{
  "n_layer": 11,
  "d_model": 256,
  "n_head": 2,
  "n_kv_head": 2,
  "head_dim": 64,
  "d_mlp": 1024,
  "vocab_size": 16384,
  "activation": "gelu",
  "norm": "rmsnorm",
  "norm_place": "pre",
  "norm_eps": 1e-06,
  "positions": "rope",
  "rope_base": 10000.0,
  "rope_fraction": 0.25,
  "qk_norm": false,
  "attn_scale": 0.125,
  "bias": "all",
  "tie_embeddings": false,
  "parallel_block": true,
  "extras": ["capped logits"],
  "init": "normal",
  "init_std_qkv": 0.0195,
  "init_std_o": 0.0,
  "init_std_up": 0.0195,
  "init_std_down": 0.0,
  "optimizer": "adamw",
  "lr": 0.00176,
  "beta1": 0.9,
  "beta2": 0.99,
  "weight_decay": 0.11,
  "lr_head": 0.00571,
  "grad_clip": 1.0,
  "warmup_steps": 385,
  "schedule": "wsd",
  "decay_fraction": 1.0,
  "decay_shape": "linear",
  "final_lr_fraction": 0.0,
  "batch_tokens": [32768, 65536],
  "seq_len": 256,
  "doc_mask": true,
  "train_tokens": 252000000,
  "steps": 5126,
  "dataset": "wikipedia_en"
}
MLP neurons of a small language model. Each row is named by its layer, matrix (up: input weights; down: output weights) and neuron, and shows model dimensions 64-159. Each number is 50 + 10 x the weight over its row's rms, rounded and kept within 0 to 99.
After each neuron's rows, "fires after" lists the tokens most often just before its 100 highest values on Wikipedia text that the model never trained on. A number after a token or word is its count.

L6.up883:55 47 44 39 68 54 60 52 58 43 50 59 55 51 53 59 31 46 46 65 40 61 46 33 32 64 57 65 45 65 40 54 38 44 58 51 50 42 37 39 22 61 32 57 76 41 57 46 36 56 52 43 42 46 46 51 37 44 50 38 37 50 60 50 41 40 47 50 60 45 44 45 49 64 51 56 48 33 46 49 71 54 31 47 58 45 35 43 79 54 45 47 40 39 61 26
L6.down883:39 61 50 53 51 59 45 76 55 60 46 36 32 50 39 27 53 52 53 42 44 26 44 54 58 36 54 35 58 48 48 48 66 65 28 44 49 52 39 45 57 43 51 53 45 64 53 72 41 54 50 52 53 57 41 51 53 47 60 31 52 40 51 47 20 45 51 36 68 53 59 51 71 36 40 50 56 56 58 51 44 54 60 41 43 54 54 54 45 65 57 37 54 70 40 43
fires after: " C" 14, " P" 11, "C" 11, " B" 10, "B" 5, "P" 5

L4.up398:67 52 35 58 54 43 55 59 47 38 66 69 48 34 46 64 55 51 42 61 55 59 44 56 43 51 54 47 51 61 58 52 35 55 55 38 55 57 53 64 44 57 44 49 34 58 27 69 64 36 57 53 65 51 67 51 61 42 44 42 49 39 54 53 54 49 45 48 60 53 45 48 59 46 45 54 49 47 60 53 43 78 33 49 62 48 44 56 65 59 54 65 47 47 65 70
L4.down398:55 46 41 49 52 68 63 79 51 48 45 45 51 46 44 50 66 46 52 61 54 60 31 38 43 49 39 61 37 53 65 55 52 48 69 20 51 63 50 64 53 61 36 50 63 37 71 51 59 58 54 41 51 54 37 60 58 63 57 28 48 50 40 42 25 34 56 58 51 53 58 51 57 42 19 58 45 38 58 37 44 42 50 41 44 43 52 51 49 64 56 40 57 54 51 51
fires after: "-" 20, " a." 15, " un" 11, "/" 8, " inter" 5, "(" 4

L3.up139:44 48 32 38 36 79 53 52 50 35 63 43 52 49 70 43 52 48 29 73 60 64 67 44 50 32 29 44 54 45 44 41 41 45 45 45 49 55 53 53 37 59 52 64 49 32 61 49 46 57 53 35 38 61 50 53 56 48 44 42 55 54 45 40 60 42 51 61 67 41 36 51 63 56 47 41 58 54 44 63 64 64 49 47 44 50 35 45 69 56 42 55 28 51 44 44
L3.down139:47 51 40 38 68 49 57 46 45 31 56 48 65 52 54 48 52 33 61 41 51 20 65 46 48 54 43 56 63 74 69 49 47 49 73 47 43 64 42 43 46 66 40 48 60 38 45 45 50 58 55 38 48 63 36 41 52 32 58 42 30 43 45 57 54 62 56 61 44 65 56 47 58 32 64 47 47 41 41 60 43 59 56 48 60 54 54 41 45 42 70 52 60 41 70 35
fires after: "|" 52, " |" 10, " of" 6, " Cup" 4, "omic" 4

L8.up1023:50 55 61 39 51 52 52 51 48 52 50 46 62 41 44 41 57 52 57 37 70 53 41 34 40 47 35 44 66 47 49 54 47 52 37 49 49 57 55 51 52 53 52 32 43 51 54 42 49 51 66 53 45 50 50 57 51 50 54 43 37 48 59 47 67 45 54 77 84 47 48 47 45 52 41 49 29 44 45 46 66 59 43 45 32 57 50 49 65 46 62 45 45 61 43 37
L8.down1023:49 48 50 60 48 41 55 45 28 48 42 69 38 35 67 69 45 52 44 64 31 44 60 63 42 49 58 55 35 63 54 48 32 59 55 44 53 32 56 59 61 61 42 57 45 46 43 52 43 40 50 60 51 45 49 47 53 43 31 62 44 53 44 36 49 15 56 29 29 50 59 59 58 54 54 45 50 58 53 55 45 50 49 64 72 40 42 62 52 52 40 45 54 47 66 57
fires after: " |" 50, " Mu" 5, "T" 5

L8.up321:52 33 46 46 68 55 48 47 54 39 44 72 64 76 52 60 56 30 66 61 64 69 45 41 60 33 42 17 47 51 65 53 23 52 41 51 47 38 38 34 67 45 56 59 47 59 64 56 48 47 64 41 41 53 56 76 46 45 42 57 41 51 50 41 51 57 55 43 46 46 52 42 61 39 37 47 40 53 35 45 51 64 40 59 46 42 49 58 69 51 37 55 56 63 55 61
L8.down321:45 48 45 60 47 54 48 67 56 60 64 47 38 34 45 50 45 55 49 31 41 37 65 50 38 49 37 62 45 55 32 53 56 55 61 58 54 61 64 69 42 44 42 48 58 51 46 52 62 39 44 69 45 52 43 41 55 43 63 06 58 52 46 54 31 18 50 41 56 65 59 52 47 30 45 53 48 51 51 70 47 50 56 39 53 41 57 54 33 36 57 51 56 57 52 34
fires after: "\n" 42, " the" 14, " after" 4

L4.up557:56 45 38 43 60 50 54 54 37 60 53 54 56 48 47 43 48 56 51 57 42 56 46 49 45 48 43 51 53 53 46 46 51 43 22 40 50 54 35 44 35 60 59 41 46 38 33 67 67 47 40 50 52 52 46 60 72 40 47 35 45 42 41 56 38 42 60 59 35 54 52 50 62 60 45 59 44 32 27 53 49 43 54 63 46 53 37 37 49 49 37 55 48 53 42 40
L4.down557:38 68 58 58 47 58 37 57 56 62 50 41 52 57 34 50 46 54 37 53 56 57 55 54 61 49 61 44 54 54 42 52 39 41 61 63 55 67 34 42 52 44 40 22 46 59 49 59 26 43 51 32 45 58 60 40 50 66 54 61 30 41 54 54 55 54 59 58 53 39 58 37 25 55 64 56 58 51 51 37 52 54 63 45 40 55 57 40 44 61 60 49 52 45 41 50
fires after: "\n" 38, " ey" 6, " end" 4, "rypt" 4

L6.up98:49 32 50 34 48 43 34 54 59 56 41 53 39 65 53 61 54 59 54 43 51 54 61 32 50 40 51 25 61 39 50 50 45 47 35 46 34 64 42 55 59 63 52 51 62 36 46 54 69 63 52 58 79 41 65 43 38 42 40 46 42 41 62 57 51 46 56 45 49 56 46 69 49 51 51 47 46 39 51 53 24 43 54 46 37 48 37 51 42 49 35 47 49 43 76 46
L6.down98:58 66 51 38 53 51 59 52 48 63 44 62 46 43 41 51 14 58 49 64 58 57 51 58 37 61 53 58 42 56 39 62 45 52 48 58 58 31 53 55 70 57 58 60 34 47 60 50 53 34 47 33 50 46 46 54 50 42 51 42 57 69 44 67 50 47 39 53 43 38 36 56 46 58 65 45 67 50 37 39 73 63 50 54 52 66 63 42 55 62 41 43 39 51 43 48
fires after: " l" 24, " L" 17, " f" 11

L6.up836:46 38 56 50 46 50 57 49 59 55 42 57 51 51 52 40 20 48 50 49 53 39 49 41 76 39 50 48 56 47 48 54 45 50 26 46 45 54 46 35 57 53 50 67 45 48 60 65 36 49 57 58 44 46 51 56 48 48 38 46 40 61 75 46 46 45 46 61 46 56 60 58 42 64 52 60 41 49 46 48 38 65 70 49 48 54 63 47 75 57 37 44 42 40 54 49
L6.down836:50 42 61 59 57 56 48 64 50 35 49 54 32 38 42 57 58 36 45 55 54 48 49 58 37 45 56 52 46 58 50 40 54 35 60 45 50 31 40 66 49 54 53 37 59 53 52 57 38 45 48 56 58 57 44 34 54 51 30 28 57 58 32 45 36 20 58 37 49 38 52 43 69 31 36 42 52 46 48 48 56 51 50 47 44 59 38 55 38 48 56 35 59 48 43 76
fires after: " F" 30, "f" 15, " f" 7, " Fer" 7, " of" 6, " |" 5

L6.up998:46 36 42 48 40 38 38 49 55 41 56 46 44 66 46 37 30 66 51 56 77 54 61 44 31 53 58 40 47 40 48 58 55 69 53 44 56 60 47 57 34 47 41 47 53 60 66 37 63 55 27 52 46 43 47 43 49 51 57 48 49 42 62 55 42 52 45 32 36 47 41 57 48 43 42 59 47 44 37 49 56 54 36 56 46 41 47 50 49 45 61 55 46 48 83 46
L6.down998:50 47 42 59 51 53 49 53 52 48 45 65 51 33 52 69 62 37 51 55 50 51 55 64 39 46 53 42 40 47 43 40 40 45 58 47 50 29 62 61 55 46 41 52 53 43 56 74 40 31 59 48 56 60 36 42 50 38 32 50 61 67 46 37 47 33 51 36 62 38 48 54 45 57 26 43 57 49 38 36 47 53 47 46 43 40 56 45 46 49 44 35 58 44 38 62
fires after: "-" 21, " C" 7, "×" 6, " non" 6, "E" 5, " P" 5

L8.up123:76 68 49 57 48 59 47 48 45 59 44 39 50 44 51 38 48 34 49 49 49 42 37 35 51 48 44 51 59 64 48 52 62 52 47 62 40 27 41 40 37 52 54 45 53 50 62 42 55 52 44 46 39 30 60 44 44 48 46 44 52 41 64 64 54 39 66 47 72 53 58 49 43 59 60 43 51 45 50 47 51 32 46 59 45 65 42 43 63 44 51 55 50 69 33 74
L8.down123:41 34 28 39 48 48 51 36 39 50 49 58 44 39 42 61 46 53 46 40 48 50 60 52 47 54 54 52 45 35 47 49 39 42 67 35 45 42 47 57 60 49 54 50 56 60 45 60 52 58 60 62 64 60 53 56 53 50 60 69 62 59 38 39 58 45 47 45 41 41 48 56 59 45 52 73 39 41 50 36 40 57 47 48 55 44 39 62 37 44 43 46 43 40 64 31
fires after: " |" 41, " 11" 8, "=" 7, " 4" 7, " 13" 4

L8.up619:52 57 51 62 40 49 53 52 42 48 64 60 58 53 58 60 60 46 55 61 58 39 48 54 62 49 35 55 40 52 41 52 47 64 56 50 51 43 55 47 41 46 34 36 32 44 63 66 38 56 41 50 66 47 63 38 67 41 45 47 47 48 65 56 29 52 58 69 58 42 45 58 56 38 61 58 52 45 48 62 52 43 50 54 60 51 52 55 41 46 57 43 40 36 37 60
L8.down619:42 63 36 46 64 50 40 50 52 31 62 55 57 47 63 41 44 36 54 35 40 43 42 47 48 53 46 46 48 39 47 33 49 47 49 53 33 46 38 33 59 52 48 55 42 57 46 54 54 47 71 49 56 45 41 50 49 36 48 71 60 52 68 28 44 54 40 58 38 46 53 49 57 42 41 50 44 35 48 52 48 45 50 54 38 54 62 41 57 41 35 45 69 60 82 45
fires after: " the" 32, " in" 17, " Pts" 4

L6.up628:58 45 43 45 61 43 61 50 47 64 51 50 61 48 51 36 43 52 50 54 65 54 63 33 32 50 37 41 69 47 49 62 43 42 55 50 56 56 55 31 56 60 58 38 62 48 54 34 41 75 53 31 52 50 48 48 49 47 50 49 23 49 59 46 56 50 71 62 59 46 69 69 43 43 38 49 54 44 66 60 60 47 47 54 41 58 55 40 65 48 56 57 42 39 74 37
L6.down628:47 43 41 63 46 49 49 60 43 49 43 51 49 43 51 56 52 47 55 40 39 47 47 44 55 33 56 59 43 57 43 52 57 49 33 35 45 62 41 64 51 70 53 62 47 52 51 48 53 40 49 39 53 46 38 53 61 32 50 82 40 53 52 43 41 72 59 51 35 46 60 36 42 68 57 50 45 57 42 31 39 42 48 54 55 28 47 46 42 57 61 49 55 53 35 58
fires after: " B" 20, " G" 17, "B" 12, " Y" 10, " Q" 5

L6.up189:58 46 44 33 42 43 49 59 47 64 54 62 52 57 47 68 59 43 53 46 55 63 52 44 49 40 28 41 74 51 44 53 47 33 59 55 46 43 62 37 48 60 64 43 51 42 53 39 36 57 44 52 65 30 47 41 44 26 49 46 31 48 66 50 45 49 57 60 52 37 58 64 40 51 35 41 43 46 69 49 42 39 55 56 41 66 47 39 41 54 57 61 46 54 66 56
L6.down189:40 55 43 70 55 52 51 59 54 33 52 53 62 50 56 34 39 53 53 51 49 39 27 73 59 41 43 61 59 39 50 47 30 44 32 39 51 48 35 51 55 68 38 52 36 44 53 45 49 34 59 51 36 53 53 60 50 56 24 56 58 49 34 55 53 47 58 33 33 50 52 29 53 44 45 71 49 36 37 37 57 55 41 51 56 43 34 66 48 46 52 43 63 46 53 69
fires after: " W" 20, " to" 10, " Z" 10, " K" 7, " w" 6, " H" 5

L4.up576:56 51 30 53 47 49 49 49 67 41 50 62 52 54 55 55 51 42 62 59 55 67 44 53 45 44 48 50 43 41 58 55 37 54 52 39 65 34 42 36 61 61 52 53 55 41 49 54 46 41 48 34 64 34 59 64 58 46 34 50 58 56 50 58 43 45 66 59 43 45 44 45 56 51 46 65 44 28 54 59 42 42 29 50 34 62 22 54 36 53 58 36 49 47 64 53
L4.down576:47 56 53 45 44 60 47 38 53 64 41 34 51 39 46 57 44 65 39 50 56 44 50 59 43 62 56 41 47 43 48 39 48 45 55 40 35 46 38 44 41 55 60 45 58 51 55 57 75 72 49 90 63 76 64 61 53 57 46 54 38 53 59 52 43 41 52 56 49 48 55 65 69 58 52 37 46 42 58 56 31 36 43 42 38 51 52 48 45 52 39 43 52 39 47 58
fires after: " 3" 11, " 6" 9, " 4" 9, " 5" 9, " 7" 7, " 8" 5

L4.up10:56 40 28 49 68 56 56 54 46 59 73 59 49 63 63 68 39 58 49 66 53 57 53 54 32 54 32 53 53 57 50 52 56 65 45 45 49 55 34 48 52 53 52 71 44 51 71 64 64 61 52 53 66 17 43 36 48 54 35 43 58 54 63 62 46 45 46 47 62 36 37 42 49 65 61 52 50 48 42 54 43 70 39 64 50 62 42 54 50 48 47 51 29 68 68 55
L4.down10:50 52 57 44 42 57 39 48 52 44 48 50 44 39 55 49 26 17 45 58 56 38 22 28 75 46 43 49 45 42 47 58 53 39 38 58 47 54 51 44 38 59 34 21 60 49 33 62 56 39 51 54 54 70 37 48 56 48 54 62 59 50 47 48 55 47 55 47 48 54 64 62 42 23 30 37 67 70 45 48 48 42 60 42 59 42 48 49 45 52 68 40 48 43 55 42
fires after: "\n" 41, "-" 23, "===" 4

L6.up289:53 40 54 40 51 49 60 53 40 47 71 52 43 52 49 56 46 33 51 53 46 59 57 40 58 48 46 48 40 40 46 41 42 39 45 38 53 52 49 45 32 63 57 53 41 52 39 56 49 63 53 41 88 55 54 45 52 34 48 47 48 43 69 40 66 49 46 42 50 51 37 67 55 45 38 47 55 58 58 52 27 41 53 26 48 48 48 45 51 54 53 66 47 28 72 33
L6.down289:51 46 55 44 47 58 49 58 53 35 47 59 58 43 64 64 52 48 52 32 55 53 55 30 58 47 65 48 64 59 46 60 59 49 34 62 56 65 28 59 73 43 62 62 47 45 48 60 68 54 45 72 55 54 28 49 35 61 57 48 63 61 43 48 32 58 37 46 53 59 43 48 55 48 42 60 35 35 41 49 56 53 66 56 44 54 62 39 38 55 65 32 42 54 47 50
fires after: " L" 35, "-L" 27, " l" 6, " (L" 4

L8.up542:49 43 22 53 52 56 41 59 50 46 50 76 41 56 53 46 46 54 45 47 42 65 68 58 59 61 48 34 52 65 56 61 54 63 58 29 62 51 53 43 59 52 68 48 73 38 60 61 70 50 47 31 64 47 36 48 31 53 49 43 54 30 47 60 37 48 36 39 39 48 51 43 44 49 55 66 55 46 52 56 38 61 44 64 44 38 55 50 44 65 43 51 46 31 71 41
L8.down542:41 47 69 61 42 43 50 72 22 41 60 35 64 45 52 48 47 34 52 50 68 59 58 56 46 55 41 54 59 53 46 27 52 52 61 52 45 48 55 56 62 49 31 42 51 43 38 46 49 59 56 70 42 52 53 52 62 45 45 17 56 40 43 59 56 32 38 63 57 44 46 51 75 41 44 62 59 57 47 35 74 53 41 49 52 56 68 47 56 44 51 33 47 58 40 47
fires after: "|" 22, " L" 16, " W" 11, "-" 7, " He" 5, "f" 4

L6.up133:70 55 47 52 53 45 51 59 64 45 42 47 51 40 62 40 33 58 62 64 60 50 46 43 49 64 50 52 43 59 58 39 31 63 47 29 60 49 53 29 51 64 52 68 59 41 60 44 54 48 54 40 47 43 70 47 43 70 52 40 37 53 56 48 40 43 39 64 47 53 49 41 66 50 58 44 55 48 21 59 48 63 57 61 45 40 62 49 40 68 52 53 52 48 56 76
L6.down133:34 41 38 55 63 74 66 63 43 48 50 58 66 53 63 42 62 48 54 41 42 53 66 64 37 44 48 39 53 37 50 58 63 37 49 50 65 53 29 56 44 56 56 53 48 52 35 54 51 38 48 42 50 49 56 39 48 34 65 39 60 26 51 58 54 44 51 43 67 42 51 48 43 66 40 53 35 50 57 70 43 31 60 40 47 41 56 49 42 48 40 48 61 52 31 52
fires after: " the" 62, "The" 5

L4.up558:66 45 33 57 58 41 35 72 42 45 48 35 48 47 37 52 57 53 49 51 59 65 34 53 64 42 40 41 35 48 62 72 66 43 59 46 81 51 47 49 49 63 57 61 50 57 48 75 57 43 51 47 49 50 52 43 39 26 57 33 44 40 34 50 34 44 46 58 60 57 62 49 58 46 48 48 31 44 47 46 61 42 44 58 60 51 41 70 44 73 42 53 52 45 58 63
L4.down558:62 41 68 58 45 66 49 51 67 64 36 70 42 51 30 48 30 40 48 53 43 53 85 47 36 62 51 54 66 32 49 44 53 54 58 49 24 41 39 46 53 47 67 54 54 42 52 48 48 54 50 55 61 34 49 59 35 51 46 38 51 51 51 55 51 41 49 45 60 53 56 44 63 55 50 53 50 46 45 44 47 51 50 46 56 58 32 45 54 40 46 59 46 57 54 42
fires after: " \"" 25, " \"P" 9, " '" 8, " (\"" 6, " “" 5

L4.up393:53 49 49 54 57 63 56 76 62 48 40 69 48 48 41 48 50 39 71 56 52 47 54 46 43 54 31 29 68 50 53 58 48 56 43 47 50 47 49 55 62 53 68 51 52 31 42 65 55 41 65 35 55 43 42 45 55 31 61 44 60 37 33 51 51 58 40 52 63 40 51 49 50 49 32 56 36 42 50 49 72 48 40 58 59 58 36 55 51 54 55 51 54 32 59 44
L4.down393:59 43 46 58 38 45 40 50 49 55 47 30 39 55 46 47 39 56 37 47 56 46 49 49 61 41 59 60 40 56 54 45 39 36 65 51 50 55 49 49 46 62 30 49 50 45 62 48 48 56 46 72 45 58 71 52 50 72 47 56 42 60 63 43 47 68 51 49 41 58 40 53 39 42 44 40 55 56 42 41 48 38 66 45 30 40 63 52 44 55 51 50 42 66 42 61
fires after: "\n" 77

L6.up579:32 42 60 41 59 51 44 54 75 60 45 75 51 42 49 41 61 37 60 50 44 52 40 51 66 49 57 32 47 52 52 57 58 60 58 58 57 46 61 74 63 43 54 58 42 47 28 48 56 27 55 44 57 51 55 60 48 46 63 46 37 35 76 41 55 48 51 58 50 75 47 72 47 62 52 40 45 34 46 55 35 55 54 40 43 57 53 56 57 55 61 59 40 29 46 29
L6.down579:50 47 46 53 42 29 47 55 48 52 49 42 53 60 55 53 51 81 46 52 55 52 60 67 54 56 60 39 49 55 54 59 58 62 63 46 42 58 50 56 67 44 55 52 62 39 55 61 48 61 44 34 43 69 59 49 40 64 43 16 46 58 51 49 29 40 46 50 37 61 24 45 53 53 53 53 54 45 26 32 64 61 48 31 54 38 59 67 43 40 42 54 35 58 47 55
fires after: " sp" 19, " f" 8, "b" 8, " qu" 7, " Sp" 5, " Imp" 4

L3.up890:77 35 40 36 57 64 56 51 43 37 60 38 55 60 62 49 69 57 55 65 77 74 48 44 56 50 45 57 56 40 51 38 26 40 48 42 47 53 39 35 42 56 43 69 62 30 58 66 39 47 49 52 36 51 62 67 52 56 34 40 59 58 48 58 47 36 53 63 57 52 41 49 51 44 49 58 58 41 50 54 62 55 28 52 48 41 31 39 42 58 40 48 48 62 48 55
L3.down890:48 65 44 52 55 46 62 47 62 27 48 60 56 56 44 34 41 61 55 63 69 48 50 66 52 41 59 51 65 40 54 41 49 56 58 51 57 54 39 52 42 60 63 56 50 43 52 57 46 40 40 49 41 71 49 38 52 46 47 30 52 41 38 47 35 42 65 58 48 54 54 41 45 23 32 51 43 65 60 47 49 56 56 37 48 40 55 41 49 48 54 42 54 48 57 54
fires after: " +" 13, " 1:" 11, "|" 11, "°" 11, " of" 10, " 3:" 7

L6.up668:57 46 51 32 50 43 54 51 54 48 72 34 73 54 55 57 42 60 40 44 72 47 53 44 51 44 46 39 63 36 49 45 54 50 36 50 64 68 58 50 42 44 45 44 48 40 65 32 46 66 48 46 50 52 52 38 48 49 44 45 43 49 65 48 55 33 54 58 57 47 42 42 45 47 31 45 50 53 46 60 61 32 61 56 33 64 53 46 60 50 68 54 40 64 55 60
L6.down668:45 39 50 70 49 61 43 32 57 53 32 58 49 49 35 57 49 38 64 47 37 52 57 59 56 59 33 36 55 50 60 60 50 37 63 69 43 43 62 44 63 53 69 44 40 53 51 75 67 45 55 42 43 34 32 53 52 50 49 49 51 51 55 53 35 27 53 60 52 53 60 42 56 44 54 71 42 48 40 46 57 34 45 58 48 42 45 65 52 56 49 45 46 57 65 55
fires after: " |" 46, " 0" 4

L6.up607:56 54 50 67 50 50 39 38 58 40 44 50 55 47 70 61 50 56 35 59 50 63 28 56 63 49 42 55 35 49 69 37 56 59 58 61 62 40 31 50 48 43 52 60 42 39 47 41 32 43 48 39 58 36 53 49 59 59 63 51 28 43 58 56 49 44 42 48 44 63 50 45 71 50 52 42 45 45 53 62 38 44 52 63 23 44 45 65 54 46 42 55 39 59 47 75
L6.down607:55 60 43 48 34 52 43 58 50 59 47 42 52 40 66 39 51 53 54 48 44 66 59 35 47 71 44 37 54 58 30 55 47 53 52 66 40 49 69 66 37 44 48 32 55 48 42 39 63 32 51 53 43 48 56 52 42 38 45 63 58 56 53 50 53 62 57 50 39 52 51 62 57 59 46 48 46 45 62 70 65 35 42 39 40 34 34 50 34 45 59 51 60 52 49 48
fires after: " the" 34, " as" 18, " its" 5, " their" 4

L4.up943:45 40 34 44 45 48 56 56 37 50 60 66 44 49 51 63 54 50 46 44 57 65 46 41 55 56 41 38 51 43 49 41 38 65 56 44 55 54 30 58 47 55 45 66 51 53 46 43 63 44 52 61 60 52 52 57 47 58 52 46 35 56 56 44 45 46 55 54 50 41 51 53 56 54 41 56 39 36 32 53 43 81 53 67 49 40 43 67 48 52 39 74 52 52 62 65
L4.down943:30 40 32 61 69 63 35 59 45 43 29 48 52 47 61 37 42 54 46 49 43 48 38 37 40 43 60 51 29 61 39 42 42 53 58 67 44 52 59 47 72 35 57 45 37 63 49 55 51 47 36 34 38 47 48 44 58 51 48 42 44 53 41 60 37 44 47 28 44 44 58 59 40 31 38 42 43 58 56 43 48 42 63 72 67 60 39 51 58 48 65 41 57 58 47 68
fires after: "\n" 45, "\"" 11, " " 4, "/" 4, "." 4

L4.up180:51 42 44 62 62 44 46 52 46 43 34 52 61 51 55 47 58 54 63 49 50 60 29 19 59 54 34 56 59 46 55 55 38 61 63 44 42 32 42 45 34 54 47 49 65 34 44 51 60 32 61 35 47 48 48 42 50 46 46 47 57 45 61 42 38 45 53 42 49 60 74 50 50 62 56 72 54 38 66 53 37 53 45 60 43 49 35 68 39 47 29 42 36 45 48 57
L4.down180:34 50 60 60 24 57 40 44 43 48 44 50 39 39 58 61 45 51 34 43 62 45 47 53 41 60 54 40 37 52 42 49 45 48 31 46 36 64 53 62 68 58 58 55 60 48 52 56 43 50 34 66 34 52 48 46 50 66 36 40 46 57 56 65 39 45 36 76 51 37 50 58 54 47 47 60 42 46 43 54 45 62 41 49 50 50 38 48 43 52 45 48 68 52 47 42
fires after: "|" 22, " Loss" 9, " Win" 8, " un" 6, " Secretary" 4, " +" 4

L6.up827:54 52 45 78 61 62 52 46 58 57 52 33 75 59 57 60 65 53 55 46 60 47 42 50 49 51 46 48 43 48 59 48 44 44 55 48 50 27 55 39 49 40 49 55 60 53 69 48 53 51 44 48 46 49 57 40 43 59 36 47 48 47 47 61 55 46 47 70 75 41 60 44 56 47 51 54 58 37 49 63 62 50 49 64 53 53 59 65 49 41 52 39 39 43 14 66
L6.down827:49 55 43 41 45 57 48 58 54 52 44 54 43 46 46 23 40 51 53 48 60 50 43 52 58 57 60 42 56 56 79 45 43 52 46 64 42 80 31 53 61 62 61 44 66 38 50 51 62 50 44 83 51 73 43 52 49 58 58 44 54 38 47 63 31 61 30 45 43 45 68 54 42 51 44 30 47 61 52 58 51 66 50 40 55 47 63 32 55 66 47 50 42 48 52 31
fires after: " the" 47, " The" 4, " command" 4

L6.up481:62 67 34 35 68 48 47 57 38 58 56 57 55 61 55 49 67 57 54 50 50 47 55 44 64 48 48 33 62 54 57 34 43 61 49 39 69 49 30 65 44 67 53 70 74 41 53 47 49 53 45 59 66 22 53 54 53 29 42 45 40 53 48 50 62 49 58 67 55 39 58 46 50 65 45 57 45 48 51 53 53 35 52 70 41 60 44 42 48 63 53 66 55 69 57 43
L6.down481:47 43 60 50 56 56 40 43 59 34 37 48 41 49 47 63 40 39 44 57 50 56 58 50 46 50 51 51 37 45 49 56 46 42 28 46 47 50 61 29 63 57 52 41 50 50 53 50 50 50 45 50 44 62 54 48 57 73 63 89 38 44 52 50 42 86 41 38 44 62 40 48 49 49 59 38 62 47 50 45 54 59 58 35 52 39 40 45 39 48 51 40 45 38 40 39
fires after: " |" 71, "|" 9, "\n" 8, "=" 5

L8.up862:50 67 57 62 55 69 56 74 75 46 42 49 68 49 48 43 61 34 56 37 58 39 53 41 64 64 33 45 46 46 60 45 43 59 51 55 52 33 46 50 44 54 39 47 59 53 64 37 40 42 42 53 57 35 54 62 50 40 68 42 60 35 52 54 67 51 54 45 51 53 45 34 55 53 52 60 46 54 43 53 51 57 60 69 46 50 64 49 60 53 48 45 53 35 45 70
L8.down862:56 45 39 37 50 39 50 20 38 55 38 52 33 35 51 54 52 37 52 54 49 71 43 44 72 36 55 40 52 50 43 66 36 56 63 39 49 42 46 51 55 59 47 50 42 65 27 59 61 46 57 50 47 53 36 59 51 51 51 52 51 57 42 48 36 66 58 55 46 49 63 50 49 29 40 39 57 45 62 41 49 50 39 47 37 49 28 47 55 45 59 55 43 69 49 42
fires after: " the" 30, " a" 10, " on" 10, "On" 6, " On" 4, " in" 4

L6.up655:49 31 48 36 49 36 69 52 50 66 59 45 64 66 54 51 49 62 48 49 63 58 51 34 36 44 52 41 43 36 40 41 48 42 19 47 55 65 47 49 45 54 51 44 44 38 48 31 61 58 43 70 57 50 49 39 53 49 58 48 45 58 52 29 53 42 48 58 46 61 51 57 49 62 40 38 47 63 59 60 51 43 57 61 37 67 59 45 47 48 66 67 37 46 62 52
L6.down655:38 39 56 63 50 48 38 43 62 46 49 66 48 35 32 50 47 35 60 47 56 56 49 67 61 49 57 45 39 51 54 61 48 39 50 36 41 44 76 52 52 50 42 48 51 44 56 90 42 51 51 51 48 55 40 73 37 57 55 29 53 40 45 64 25 24 42 45 42 38 61 36 52 54 45 55 38 48 53 25 48 62 37 61 56 38 39 51 47 53 66 40 44 42 57 56
fires after: " |" 90

L8.up325:49 21 28 46 55 37 64 49 36 58 45 38 54 55 52 66 57 52 41 40 54 63 70 40 42 58 34 43 47 43 54 53 44 39 61 50 54 67 48 40 57 54 50 66 44 38 42 58 34 48 54 56 55 56 49 59 57 33 57 45 39 59 45 38 47 45 57 54 38 56 51 68 47 38 43 50 41 56 59 58 33 47 53 60 53 33 39 56 40 55 58 50 43 31 69 27
L8.down325:60 61 71 47 44 56 38 45 61 54 55 75 54 42 41 51 47 60 46 59 55 48 41 54 60 54 57 46 49 53 52 50 66 75 62 56 44 36 55 52 49 47 39 27 51 40 48 50 71 50 65 50 46 46 43 56 49 55 39 47 55 45 33 52 58 41 47 51 65 34 53 38 51 60 35 52 50 61 35 28 67 54 36 40 48 61 45 43 31 48 27 42 48 74 47 72
fires after: " |" 29, " Z" 13, " T" 11, "\n" 6, "z" 4, " W" 4

L6.up152:49 60 36 45 59 55 63 51 60 54 55 42 42 55 53 64 55 59 64 45 55 41 41 39 66 35 39 48 54 58 64 46 43 46 40 45 54 59 60 47 54 51 53 33 74 39 40 34 46 34 51 45 47 37 62 53 57 41 57 46 45 47 18 62 58 40 38 60 59 32 37 41 54 40 39 44 44 41 53 49 55 33 55 64 43 53 54 52 59 45 49 41 44 58 56 34
L6.down152:40 53 50 66 46 49 50 40 63 49 58 48 47 26 50 59 43 62 57 52 40 53 44 50 48 33 43 52 49 53 49 58 44 47 45 49 59 33 63 41 48 46 52 62 45 49 68 52 45 66 58 79 54 48 47 47 40 60 41 36 51 61 53 41 53 24 57 35 50 34 47 59 40 65 51 45 53 74 59 43 50 64 44 41 54 65 53 62 41 43 43 39 45 45 56 68
fires after: " |" 55, " age" 6, " O" 6